{"intermediate_size": 2048, "rope_theta": 500000.0, "qk_norm": false, "bias": "all", "parallel_block": true, "beta2": 0.98, "weight_decay": 0.18, "schedule": "wsd", "decay_shape": "linear", "train_tokens": 840900000, "max_steps": 17259}
MLP neurons of a small language model. Each row is named by its layer, matrix (down: output weights) and neuron, and shows model dimensions 0-191. Each number is 128 + 32 x the weight over its row's rms, rounded and kept within 0 to 255. Numbers have three digits each.
After each neuron's rows, "raises" lists the tokens whose logits its output raises most directly, leaving later layers aside.

L6.down651:062128155122087161156124147125142151116147127120130135149103138139111120086115042115091182128156123082081139140145084168131097074175089070111110122168093141032144116089111103136112115118129211118179085096101131168125072135142162164123163184154135090157090106142132078156124106207147126155129089142157177204171111142129155184089161085101110143196169114130141132082161115093137137123091129141156140126134115105112127127105123124080119179176137179116170088093169164088096141106117213179099079191138144145085140149060089158152110177177115105206103111132087129137149159117102188126
raises: "rd", "rop", "f", "wick", "come"

L6.down1714:089114088134075179110143072144098118121141121126139136150100207089149153122099109093090084097106158134124123132114123156130197100144118085171147153086136104107149126140113105116115168071171138087071140119142085223186089142153167091141170155094150115136119133059194116125166121118138132130035115107163141139119138140118121107165163153144133102168139054117176121096151133094085109162122117178117077107116133160133129130154097153093133099090134145125127174107114140122103226175102122102096101133152135155098134102166133117073111085177114144174110107143138077098118137130129173103
raises: "ets.", "hed", "ha", "ets", "hi"

L6.down875:105184139122126121128143131089059137141142165109077195104144150107152120120141108098154097186157129185136172174077177125123116127107112133157124083112096166213139130128151128149101173154152112173084156035161168130103154111085179094100148197157138153140116097133153111079111184085150114123108104130125144133127081088166164137139149092114072143126087123159177124149121078118088069105116096147152118086076168123089122161121123160141110135125135166114120156116197103120114133146091123094153144117122120158143118151129094193217127082096149126120200091090128110101094109108155155106
raises: " direction", "ing |", "ing.", "orth", "ing=="

L6.down1046:133127108064104171174139104129153146149136123122170168128090119153146128185150132132141132125139073151180106068176123095143123154109102120142134125135151111071119139250128099194164148155083187117152122110171127145103193121130112165112158124132096111113137147120073105214157128174109139141095127151096130122098138191081129124134085049131173150122145132084157169193106168095111122138171124112062186147166146066109084114107126123141116163142159082137132156100110085157100152169188118141113192067056074151141164128118105142153085072189073126108092106142179144117137176085138131112
raises: "ed", "ed.", "ed for", "aged", "ed on"

L6.down450:115139121123095100162066100172117110110162099141153165134114118193121066128098080140117144152172116128113096094104097150137174064116137046108071160210133094155106119199134076168130048114149163188164158170135133122152177125077160122154162130162129121170148163141145169157145136158149133143155180139086151134164204068094133087140092068102124177075167150142122161247056146155160133148172136110120118137107122154118127109087103127206083137116153139170097085132109131127089120121105091144109135126138178118107112145135143112124086109163166095131083171155135141135146111114144147132
raises: "ka", "ki", "ca", "heng", "que"

L6.down1437:115074104081094103098111108122131044171076081124159118142114141142157188098131079145086165136159083148175124107111145163133192102137072175163171101154119194093125177186096063120159172132108155184152118126149133168153139062169050085107131112113113144194164148122135097111152128110140072149176167092100083071225073124147144139115101169109193149167202111095096176135149102114137132198094071156116202169110124073116113112163115112105135147161122083142106163130150074188106088117101096169115137187116143147094115118135102153148155139136152082141023113135133159116066127134116083152
raises: "ive", "ous", "ary", "aries", "ive."

L6.down1847:164153107155149133170126112099173083119150147083148099086141142095144171075133192084052105129154144126115148162112064157093125155132106128119143137112149091204147111065152139106062112131173119089154187171141090091166175153109111103179184148131207091144180181143128149098125117090154099146125126085171113111186165147130173095148092121161110126150113181116126113130164150035122119105156129100142103055144082127153133124136100138178192060089112148146131136131087113154157099156133125127092096204113123140153091151130173117129156154134218151123166141070115095184090087091122154130
raises: " they were", " they", " these", " they are", "== History =="

L6.down294:094103068177152158120170147075137070168098081095142168147073115115138126152131065104174136131136094127153108112137147064098152123148101130138083129121135097187103152122146151140147123130131144153141120123094117100147184115102123100114108134136144119142147157176130152141115114144075154178109105126147179155106143163125183092105152096152086092130115103108117162094097053093161154109122134203143158110123128181118102131180123138124057160110098139093143083196097184007115229143179107117095082137139106145089118109129148088142146165154129107169071177079152133126168152112209113129
raises: "ited", "anded", "ied", "ious", "|---|"

L6.down359:093092107148120168096123066115139119176111121141148102062087154100145122087156135130145138104128099178153143152142099138064116121124134157107147161166144139140124145139087092152058171168096158139159136136121122115091127101096142120119222120165198143144050145177116135139111130139089126133093125087038122130118108142137131138131194155125155092106130086131080158185172087073137083097157139170123159129070154176145128102167079107159160160189139095152123139144087123121165124127162162095125137156073080132094192155169080113074159096137136105169048155143163144108106059169171130100
raises: "ary", "ty", "ne", "ten", "ken"

L6.down1706:173105134122108086131161087121108121163151162116096081114083145136146175185166102109137142053132143137135139167126164124165060132043133176100133135171142156121124148155130137136202155144103135126094157090153137180093142099113139175131129108192132141108171147168124125114104086182181168132139082179127113129143104159109130162192135192152145140087091166082133153106172097122100157070095100118189130157185126114168110065120101137124103158118116181070079148178103122116051096070108134132158127138115137111127149178127176165142178158115127101165054042071143153125121094168094134122
raises: "ouse", "ome", "ope", "uman", "orse"

L6.down524:116118129118172106140150138101106113151142164102152148093131075154127148134086134127128153152153155087117091132066118152107123136092127174136155122134070105113114097106092159144135104116128098177172128200147158086122111093152124103110069084180204087188125144110091165193165129128079109101143213120232063109130080134184076121057130133129132127085114152153121162187133192147112162154087111085105101104057141156107168170144085127133141144133128127110165088101136140099152172152090147152126161160087105123132123111168112157138199125092138162137193132106172123153065168123190120090
raises: " troops", " commander", " milit", " deleg", " armed"

L6.down638:114139169122143119118167103255148109137097130146135151184097107104156136117155113164123115119132102166153112106124144105155149153097153137150111101113102190076179129132107116111145191181116176113098137085152120152126135118166111168129103141167126142127098132092105122139152128113130122088110121096169122098160064127132184082155124109110169105041154091129136141124109120124098089136138165101111121131088074121142122111113173170164122075127126100104066182102135115093113103122186134140177073104164114107157179111076093112111154098116098109122255092130154119152196088149112095102
raises: "ly", " of which", "ly ", " which he", " which"

L6.down794:136170185043113127179107171087099110111145131105129114141170219122155155115125146122059118147088152109067135113150125203080173126135123112098149083159125131094091085113109090093131082113093106118163145156128157181138123146145137147153077162098152199108115146100123125109166119095095126104166084095096114177116111120165100179140126192121178116201176123101125189130131119177112177163131127103117124094138114118120191090131130113157147187146122155189163140182129114184165145102106117122092088115133049116133129204068117132141149117179142072143078128161163072158100146119126132100
raises: "que", "ota", "qu", "ha", "uit"

L6.down1386:149138165128121096084162074137064099164096085112140143052143114152157136132086133108093156122136134153099138149157083156152093100127102111140101139124112118093154123110162112138167118115062108079153132128164114184075155128123131056131105106136137078159157104069119149105116135172151134204154145147105152157125112123102109080158149109150154133135158122174134197179093132083142139099174131167134120140224119119113052104127099123126085138180101143139187106169133123078136120129099172079120109153125197153124127119099042131111102082081088062121130145121135098133141129066142143145
raises: "ings.", "ings", "ings,", "ing her", "le."

L6.down267:089049157143107136130143136085084135175154121107056140140114089094163126154156099152179129168149125075139149148056112118170138212138080149133168110185039118178113170140109127210141106094126157108168166127111157190120104141116144087148100030108158090169190117100125117095093139103137127140143202103127110122127140174101140085114121120113071119089091163127176123138163129068149099148112112150095088139187140104182132057149072113154137143097118100109145088144128071123208157120146124158110129204128103196151144155150101087105163104068123103184096128108134117135158157106134096167
raises: "ș", "yp", "zer", "ii", "hen"

L6.down1768:144113107129142129078111126143040135167127161124141171217104134160118101137141045136092117128080106087133146087091183101141146131152117136151152093105140139095123084120110136146162079093117102163190094100169129132089127126158097110131105165084090146193175104160096108142112159122140124112132129099140122062076121119143143098159122178084125180122106119162116131094110124062117093043086155130132141188056117184087140144123128076109062103121173115109117113088162144115097171158117166102137063108160116103138111128106099173135144111101186089086050206166116110091162072183117171110
raises: " by the", "ed by the", "ed by", " by a", " by"

L6.down301:114124123133144096026106102205114133113096145164121123136154112177139126159114077125141140132131159103167163162117124150139126071144122115107122134062099111172145116176103103148108158137162139150102144115119134160125141109157171155178127127108142120123066137149105154141142075146106130159190204134143115121049133107195129152119107125162159122084118125135102185103149103104178165146116110074146173194104135108127131105119099104147172138144146088097171134139186173106098131141117075167140219054136145033057107158091136162125149091073181142117255120152052134177117153150098132090
raises: ", T", ", P", ", W", ", G", ", R"

L6.down114:049111108134096125115137104147089091182113111077135139117127162158115046114167122119105136104155115145115141151155157189136140076128068169143115145156135133129118133130095063128127181174120116108150162110120094121163149139105108143085145141105142160134125141128117130155112083172104181162141109061132115096229033193103135112152094147095179072109124122078146181100163063122130139161144090149147081183145158099161153120144175135142122139167092145126117106112122059133109126147147133055179141133129111125174130130111114080093162132119172130121074102157157090094106166120129097132
raises: "ered", "ering", "ard", "ald", "ers"